{
  "n_layer": 15,
  "d_model": 320,
  "n_head": 5,
  "n_kv_head": 5,
  "head_dim": 64,
  "d_mlp": 1920,
  "vocab_size": 8192,
  "activation": "squared_relu",
  "norm": "layernorm",
  "norm_place": "pre",
  "norm_eps": 1e-06,
  "positions": "rope",
  "rope_base": 10400.0,
  "rope_fraction": 0.5,
  "qk_norm": false,
  "attn_scale": 0.125,
  "bias": "none",
  "tie_embeddings": false,
  "parallel_block": false,
  "init": "orth",
  "init_std_qkv": 0.0273,
  "init_std_o": 0.00499,
  "init_std_up": 0.0273,
  "init_std_down": 0.00204,
  "optimizer": "adam_variant",
  "lr": 0.000686,
  "lr_mult_qkv": 0.7,
  "beta1": 0.9,
  "lr_head": 0.00445,
  "grad_clip": 0.5,
  "warmup_steps": 391,
  "schedule": "wsd",
  "decay_fraction": 0.583,
  "decay_shape": "sqrt",
  "final_lr_fraction": 0.1,
  "batch_tokens": 65536,
  "seq_len": 512,
  "doc_mask": true,
  "train_tokens": 900600000,
  "steps": 13743,
  "dataset": "wikipedia_en"
}
MLP neurons of a small language model. Each row is named by its layer, matrix (down: output weights) and neuron, and shows model dimensions 192-255. Each number is 50 + 10 x the weight over its row's rms, rounded and kept within 0 to 99.
A block is one neuron, or neurons of one layer that tend to fire together. Before each block is what it responds to, as a language model described it from the Wikipedia text at the highest values.

Description: Decimal points in stats
L5.down267:49 53 55 46 50 65 30 48 51 43 53 66 34 57 57 58 61 61 64 68 30 33 41 62 55 57 62 63 56 21 57 46 65 50 47 47 53 54 50 35 52 63 47 46 63 58 41 44 39 52 51 44 67 54 28 46 42 56 57 47 33 49 56 39
L5.down389:56 55 57 47 68 49 56 61 41 46 55 39 40 42 47 40 50 43 48 56 38 37 50 81 59 59 48 55 50 38 74 51 43 53 44 43 67 61 59 45 38 54 43 44 54 50 63 43 52 38 63 48 54 60 65 50 41 39 46 54 49 53 40 52
L5.down450:45 52 40 40 44 54 50 75 40 55 48 55 59 54 57 54 63 68 46 46 50 47 60 50 61 41 42 55 63 64 58 61 41 73 40 60 38 52 63 64 68 41 55 35 46 39 57 43 67 38 57 54 48 47 39 59 46 52 47 47 62 51 52 70
L5.down461:53 38 61 48 34 52 34 36 56 54 60 48 50 41 46 48 64 59 42 47 67 42 40 34 65 39 33 55 34 35 62 41 40 53 54 30 47 52 73 45 53 52 46 66 41 63 44 39 46 44 45 58 72 61 46 70 57 46 55 37 31 64 50 58
L5.down502:53 60 60 56 42 48 54 41 47 52 51 44 48 52 61 67 49 52 45 53 50 48 52 57 47 57 42 63 40 38 55 52 39 45 61 55 59 46 64 53 37 35 46 58 61 54 45 33 51 67 57 58 55 34 57 42 41 53 33 55 58 41 63 30
L5.down729:64 27 54 37 49 43 49 59 32 49 30 66 43 42 63 59 45 48 65 51 49 35 41 49 60 46 58 64 64 46 44 41 68 43 51 49 49 46 67 49 42 61 42 49 66 22 41 46 49 63 51 48 31 46 40 46 34 32 50 51 51 58 48 40
L5.down759:43 60 69 44 49 58 74 44 50 33 52 44 40 68 63 36 57 43 52 39 43 54 27 40 59 63 39 59 53 29 50 59 32 62 53 42 54 49 46 56 48 61 51 45 41 53 65 41 36 47 60 52 47 65 57 49 59 55 60 54 59 60 67 55
L5.down872:63 38 54 50 45 37 58 49 37 73 59 40 45 30 42 59 56 61 62 61 48 25 51 59 43 43 53 52 45 50 32 54 40 53 66 57 58 57 55 54 45 38 50 66 64 51 41 35 28 60 47 48 50 30 42 49 38 42 41 50 50 46 23 41
L5.down888:44 39 49 43 58 59 44 67 36 56 57 54 69 57 41 41 55 68 55 58 68 36 58 54 53 48 51 57 49 42 54 48 54 67 52 75 53 40 53 31 48 52 66 25 60 46 47 37 61 55 50 39 48 43 45 54 39 40 63 66 44 53 34 47
L5.down899:37 54 49 39 66 53 40 60 59 58 58 54 30 72 37 42 51 60 62 39 42 30 50 42 68 39 40 51 38 55 59 59 40 39 56 37 45 38 40 55 51 53 48 54 54 40 59 45 58 56 39 51 62 40 40 38 32 49 48 52 54 40 44 52
L5.down1273:36 55 60 58 44 45 47 60 52 40 50 53 31 65 39 40 34 51 56 52 42 31 57 54 64 54 33 54 38 39 45 60 58 52 51 62 22 54 54 50 43 42 40 30 66 42 51 47 65 43 56 58 60 26 35 50 57 52 53 42 48 26 45 39
L5.down1314:59 40 71 48 37 46 26 49 45 54 52 46 39 57 45 59 70 61 47 46 40 50 54 59 59 43 37 45 42 50 45 50 30 39 46 38 60 82 49 45 56 59 43 49 53 57 47 53 60 33 50 50 47 48 53 35 42 50 57 48 40 74 40 44
L5.down1596:48 43 49 45 59 59 49 52 46 45 24 39 50 72 49 37 47 56 34 46 45 34 46 40 46 44 43 71 53 56 38 53 55 55 55 42 44 53 42 40 47 54 40 63 59 46 50 44 50 67 53 64 42 44 58 62 66 54 43 53 60 60 38 44
L5.down1638:47 50 62 33 34 35 45 54 44 41 46 53 46 61 53 56 44 53 54 75 46 58 43 49 53 37 56 37 38 24 36 70 45 48 48 46 51 51 51 53 49 58 50 37 54 66 41 53 71 58 39 50 70 59 63 54 52 59 41 46 44 48 52 42
L5.down1726:53 56 44 46 51 60 50 46 66 53 67 45 41 65 61 62 62 55 47 49 42 83 35 57 48 49 38 41 44 40 58 47 52 49 58 48 58 59 58 50 23 54 40 55 62 56 55 38 44 43 53 46 39 58 49 37 65 40 65 37 45 52 43 55
L5.down1879:51 37 47 50 46 49 75 34 56 50 63 51 48 60 53 60 38 41 57 57 49 36 48 50 28 59 60 49 39 47 40 43 39 42 47 54 51 47 63 46 53 62 42 61 60 59 63 46 44 53 53 44 59 60 47 51 42 43 43 60 50 45 57 59

Description: Separator right after numbers
L4.down673:40 58 49 61 58 49 30 67 54 54 41 48 47 60 36 65 53 48 36 67 62 48 71 46 67 49 43 38 60 38 53 52 50 59 58 31 46 46 64 61 42 40 46 49 45 53 44 34 41 39 46 57 50 54 47 64 40 58 51 62 63 44 54 40
L4.down1064:63 29 70 44 66 60 52 40 42 73 45 53 45 40 60 56 52 29 43 62 61 43 39 47 49 51 43 60 36 49 44 48 38 64 51 40 50 49 44 34 38 54 34 62 42 54 57 46 49 35 72 50 42 60 61 58 48 66 42 33 44 46 53 41
L4.down1076:54 29 56 59 41 58 49 47 49 63 42 45 37 54 25 64 44 38 44 60 47 52 50 53 60 41 51 56 49 43 46 54 45 41 54 49 40 62 50 55 59 47 47 54 47 56 44 52 40 50 22 57 21 62 57 64 50 54 54 56 36 48 37 52
L4.down1240:72 38 58 50 37 59 60 54 25 50 59 61 54 40 48 45 55 46 64 43 54 22 48 52 43 55 66 47 38 40 48 60 47 49 59 68 51 28 58 57 43 55 53 61 52 33 44 48 50 36 45 53 37 68 59 62 58 47 48 54 35 41 57 72

Description: Wiki heading equals signs
L4.down206:40 47 52 54 47 53 45 53 57 55 32 54 43 57 46 49 36 43 47 45 45 51 35 42 59 45 48 53 38 53 43 62 43 39 35 50 64 63 57 56 60 39 52 46 62 38 59 51 40 35 46 46 48 55 31 48 50 62 46 64 28 57 53 45
L4.down339:50 44 59 51 33 42 60 36 62 45 55 55 58 52 59 56 43 49 62 33 53 51 52 43 37 46 58 41 47 62 45 40 52 50 63 46 27 47 58 57 62 53 61 62 59 48 66 49 46 41 57 46 55 36 39 45 46 65 41 56 45 38 48 58
L4.down964:52 61 45 50 46 57 52 38 58 53 53 52 42 51 62 57 38 42 66 20 49 57 46 47 33 58 47 72 52 62 44 40 53 27 51 54 36 51 59 51 71 42 60 50 54 55 50 62 46 54 34 63 61 48 42 49 44 62 56 50 38 64 41 63
L4.down1488:54 32 56 44 58 39 46 54 64 45 41 44 52 65 64 52 46 44 50 47 68 51 18 52 46 55 37 36 42 43 34 38 50 40 49 59 56 52 47 42 45 46 55 59 40 38 37 56 35 47 48 55 43 56 68 65 48 48 58 33 36 62 45 61

Description: Paragraph-initial word pieces
L7.down1293:36 43 51 47 31 56 42 40 58 56 45 49 45 56 45 38 29 60 37 52 38 39 58 67 55 49 49 45 44 49 58 56 50 60 50 41 58 62 61 50 48 73 68 50 60 49 67 54 80 50 55 47 43 45 47 59 42 39 50 57 42 51 31 63

Description: Heading and field-label starts
L5.down235:55 37 54 31 44 60 42 50 43 27 41 51 33 49 33 62 49 65 62 46 53 51 53 32 34 79 49 36 47 51 56 35 39 41 51 50 54 58 41 44 56 37 42 57 52 54 57 59 74 45 43 58 28 44 68 46 56 64 54 50 46 41 71 53
L5.down624:50 57 48 64 50 26 45 64 39 44 45 52 31 55 57 37 52 46 39 49 50 48 51 56 56 58 42 51 45 55 53 66 71 46 61 41 39 58 51 47 38 70 40 54 47 42 46 38 38 43 55 59 38 40 57 44 47 47 56 60 64 48 60 45
L5.down768:43 52 59 36 57 45 37 42 32 54 43 76 59 44 81 38 66 48 43 54 52 71 65 49 44 29 51 37 41 45 78 62 50 55 58 64 34 54 54 43 57 55 54 54 52 27 38 48 58 37 37 57 51 37 57 59 62 58 61 48 60 30 45 39
L5.down805:26 73 47 48 48 50 33 53 46 65 56 50 48 56 68 30 36 51 51 42 54 59 67 35 33 53 56 42 61 56 51 47 62 49 59 44 55 56 43 46 41 54 54 44 41 60 52 41 52 40 60 58 56 53 70 47 57 45 46 41 57 54 63 50
L5.down866:65 49 51 58 53 31 33 50 60 53 52 49 49 63 48 61 42 39 66 49 42 46 47 48 43 57 52 38 54 37 42 40 48 52 49 42 47 29 44 59 52 64 59 52 58 56 76 46 71 53 40 52 51 60 50 57 52 48 43 66 54 60 59 54
L5.down919:46 54 39 60 53 52 37 38 46 60 52 42 49 47 55 49 41 48 62 33 55 68 25 48 57 55 55 47 61 47 62 45 40 33 41 47 47 48 64 58 54 61 57 51 51 53 66 26 46 54 49 72 67 50 58 47 51 53 57 74 37 41 57 58
L5.down1018:65 59 54 58 41 46 62 39 56 62 55 51 39 54 46 71 51 53 59 58 48 56 56 52 63 35 59 64 46 71 56 38 53 52 37 53 42 36 42 56 49 63 58 47 41 44 65 43 30 57 58 46 47 50 51 63 30 42 60 37 57 57 57 37
L5.down1087:48 44 41 50 45 40 73 42 45 40 42 53 56 56 54 55 28 45 48 56 62 55 54 27 41 52 47 44 62 48 41 41 48 60 39 47 54 47 61 56 54 70 58 50 43 50 61 44 50 49 60 58 45 33 31 52 53 43 33 52 55 65 42 47
L5.down1153:52 65 30 45 37 48 58 41 39 34 45 55 38 54 35 36 49 49 52 43 68 55 58 49 54 51 50 55 53 62 46 54 38 46 52 40 54 57 40 57 49 62 56 64 39 58 58 70 25 53 46 53 49 51 43 57 53 45 63 42 39 68 52 51
L5.down1227:69 44 41 35 36 35 42 50 47 80 50 42 56 60 40 45 41 45 59 56 40 59 66 66 34 65 47 50 54 53 59 59 50 65 34 40 67 39 58 46 24 29 44 47 44 75 38 55 48 58 38 50 31 49 33 63 43 46 57 40 56 60 41 49
L5.down1378:48 49 63 54 48 65 41 63 25 39 53 42 44 72 56 49 40 51 68 44 55 72 54 39 46 41 50 33 50 47 58 49 56 36 60 19 39 35 53 34 54 48 53 55 40 69 43 58 45 61 50 36 63 59 40 56 50 55 40 37 52 31 46 65
L5.down1489:46 56 37 63 70 31 51 54 42 53 53 51 52 48 47 58 54 53 46 68 56 46 50 56 53 39 48 48 50 64 48 55 40 60 49 44 69 43 42 38 60 48 38 57 42 48 51 58 62 57 38 62 59 45 43 55 52 49 59 41 48 47 54 44
L5.down1490:48 66 31 43 51 46 49 39 52 56 65 49 46 50 47 45 43 59 45 37 59 65 66 49 38 45 42 64 61 44 41 48 64 34 41 48 53 52 40 68 25 68 42 36 69 56 54 68 58 54 42 57 52 45 47 57 63 49 53 48 61 46 46 29
L5.down1555:50 59 44 57 60 43 55 41 40 72 38 61 45 57 59 48 44 41 46 54 62 63 51 58 34 64 47 52 61 53 36 59 36 56 44 59 52 49 58 42 57 66 42 48 47 47 66 60 57 67 52 66 63 38 50 49 66 51 53 40 60 48 58 50
L5.down1628:50 59 60 46 36 50 49 35 43 52 28 57 38 54 50 61 68 53 52 50 56 50 34 55 42 44 56 69 45 55 32 44 66 53 45 50 50 51 54 42 58 48 59 51 62 50 47 49 54 48 68 37 62 58 54 57 46 36 45 49 39 61 59 50
L5.down1724:50 70 53 58 52 67 47 45 53 47 55 63 44 76 29 32 53 47 47 26 52 64 38 40 56 54 51 45 50 47 43 43 43 42 49 52 57 59 47 58 54 53 47 48 32 52 59 64 65 53 48 40 37 54 50 30 40 42 51 39 72 59 57 46

Description: Number-internal separators
L7.down1733:34 74 52 51 40 29 42 48 62 56 48 44 44 51 56 37 51 30 70 45 54 44 43 46 44 57 46 53 48 52 52 65 43 56 58 49 34 60 59 35 53 57 42 39 37 35 45 70 51 53 51 57 41 55 60 71 53 61 43 44 51 50 57 61

Description: Men/New and word-start fragments
L4.down119:64 59 50 42 63 59 47 55 49 69 53 58 51 34 44 42 50 32 49 47 47 51 44 48 70 55 62 59 56 46 61 51 47 52 60 46 49 51 52 64 53 51 38 70 45 40 56 44 49 59 42 35 29 48 46 55 52 55 66 52 53 58 39 40
L4.down527:69 71 58 40 45 66 49 46 62 46 46 56 42 46 51 47 45 46 44 49 56 57 48 59 58 53 63 59 44 41 62 73 52 49 45 54 56 39 48 57 46 59 43 61 49 62 55 34 45 57 50 55 49 59 40 58 61 59 43 42 62 55 67 53
L4.down1228:57 55 44 41 42 66 48 29 58 63 55 45 36 40 50 45 58 66 41 46 44 53 67 41 69 60 54 64 52 31 68 59 43 53 49 39 37 43 65 58 62 36 39 52 43 59 49 64 38 54 63 61 42 66 55 37 47 52 38 38 54 42 36 38
L4.down1475:55 46 46 56 64 47 48 33 48 35 49 64 56 52 53 42 37 62 40 61 62 60 42 43 56 67 47 41 43 72 49 44 44 48 48 54 66 56 46 54 48 54 45 22 47 44 59 52 37 54 64 27 56 62 46 63 44 46 58 40 70 58 57 53

Description: Heading and bullet markup
L7.down1162:57 44 50 54 47 58 61 42 56 48 42 50 49 40 53 37 46 77 34 45 53 54 50 49 47 55 54 53 49 69 39 39 48 56 49 57 45 49 56 57 50 44 60 54 42 53 57 51 53 66 54 46 73 59 44 62 57 67 51 42 48 51 42 50

Description: Word-start U and pronouns
L5.down189:45 52 49 47 54 62 50 64 55 51 53 37 43 38 52 58 39 61 56 43 43 62 62 57 51 55 50 43 51 55 57 37 40 60 39 35 61 60 51 53 56 59 50 53 42 62 54 43 44 45 54 47 51 53 29 51 52 49 47 42 54 63 53 46
L5.down588:39 62 59 33 57 77 67 49 50 64 35 69 50 43 54 65 60 61 43 62 30 43 34 38 45 53 48 47 63 46 33 55 43 55 50 49 42 41 41 37 51 38 47 35 38 54 55 65 41 45 51 45 55 59 58 43 33 36 55 53 49 53 50 49
L5.down681:38 59 51 50 48 51 76 66 53 47 40 54 32 32 48 47 60 38 52 53 36 53 59 43 68 53 48 46 41 57 51 49 48 30 62 46 62 47 58 55 53 55 66 43 19 56 42 47 25 70 66 48 58 62 43 64 48 61 41 42 45 38 54 39
L5.down755:44 58 54 63 60 54 60 53 38 58 45 52 38 57 40 38 45 67 46 54 59 58 35 49 53 67 46 46 51 63 56 40 35 62 41 53 55 39 53 43 53 48 53 55 54 61 52 75 35 62 48 38 47 45 48 78 53 56 55 65 56 58 57 43
L5.down831:42 63 48 40 54 77 42 42 47 59 53 42 66 55 47 58 63 43 73 58 56 46 50 49 40 59 61 42 59 44 60 45 41 46 51 48 57 35 23 49 38 27 33 43 43 44 49 73 58 74 49 40 49 43 36 59 43 56 58 53 63 44 39 52
L5.down917:49 62 55 50 42 41 52 67 58 67 42 47 33 67 60 42 51 55 44 55 49 45 61 37 44 39 61 53 56 44 33 51 48 43 39 35 71 54 49 58 67 59 44 36 34 59 72 40 43 49 61 37 66 68 38 42 53 39 43 40 51 54 59 53
L5.down946:43 63 47 52 54 52 46 62 43 55 44 54 46 23 56 45 50 44 34 58 47 40 47 64 66 45 51 51 49 62 54 52 41 47 45 43 52 59 53 44 35 40 55 49 42 64 48 43 42 43 81 48 55 49 37 54 50 37 45 54 45 61 58 67
L5.down1005:50 48 30 55 38 42 62 41 53 43 46 42 33 51 46 33 45 60 64 44 33 54 66 41 60 44 49 55 24 54 48 57 61 62 44 63 46 30 56 38 46 39 42 55 29 41 63 41 47 44 29 57 54 56 58 52 61 51 49 33 60 52 59 54
L5.down1042:54 46 47 58 46 71 59 40 61 62 61 42 64 66 53 44 51 44 64 62 39 34 56 59 58 63 28 52 32 61 50 44 38 32 57 44 43 45 49 66 55 62 64 63 60 51 60 55 39 43 61 41 36 43 55 47 56 30 54 49 61 53 40 34
L5.down1179:47 48 54 54 48 51 43 42 56 43 38 59 39 58 35 34 38 58 59 50 51 41 55 60 78 47 54 52 49 43 52 55 53 47 45 35 56 75 60 45 40 34 57 50 59 43 35 45 46 46 48 45 43 51 48 66 60 44 70 59 51 49 36 59
L5.down1472:54 50 35 51 67 37 50 59 52 55 49 39 59 60 57 50 46 45 49 57 50 56 37 69 66 68 33 46 66 49 45 39 53 44 64 46 50 41 53 48 37 40 46 52 38 55 47 45 52 43 44 59 38 60 55 45 50 62 54 42 48 74 59 62
L5.down1503:46 56 60 53 61 50 64 63 45 46 42 45 23 48 56 30 49 39 40 47 59 38 51 57 52 54 61 50 60 59 48 40 41 44 43 53 64 63 65 59 49 49 51 32 60 50 51 65 39 48 54 40 57 36 62 30 51 49 37 37 52 31 50 44
L5.down1606:46 42 57 43 64 66 32 51 43 50 63 39 50 51 46 59 44 46 38 55 47 56 50 41 53 71 49 44 46 60 50 37 59 61 56 44 73 53 56 48 59 30 51 48 54 67 48 42 58 42 40 59 47 47 32 66 64 34 43 38 60 39 39 39
L5.down1671:64 31 58 58 56 69 50 69 51 49 40 42 37 53 31 44 41 68 36 44 49 50 56 52 48 53 50 56 35 67 48 48 60 63 40 47 51 57 54 39 60 69 35 58 58 50 60 37 66 36 51 60 39 47 54 34 59 58 53 52 57 56 50 58
L5.down1782:48 53 52 64 37 47 38 55 39 33 49 56 48 38 54 40 47 25 65 70 47 34 56 55 60 43 53 56 30 47 37 40 44 61 44 62 56 66 47 36 54 55 48 46 46 53 56 50 35 59 44 45 55 61 20 51 67 45 57 37 62 61 46 50
L5.down1817:32 62 39 45 69 55 57 52 48 53 41 41 44 38 29 50 71 50 46 63 44 55 55 51 85 62 44 63 61 32 61 47 43 47 52 52 59 64 65 69 60 51 60 46 57 55 58 35 62 57 41 41 63 37 55 50 42 54 55 49 42 57 57 59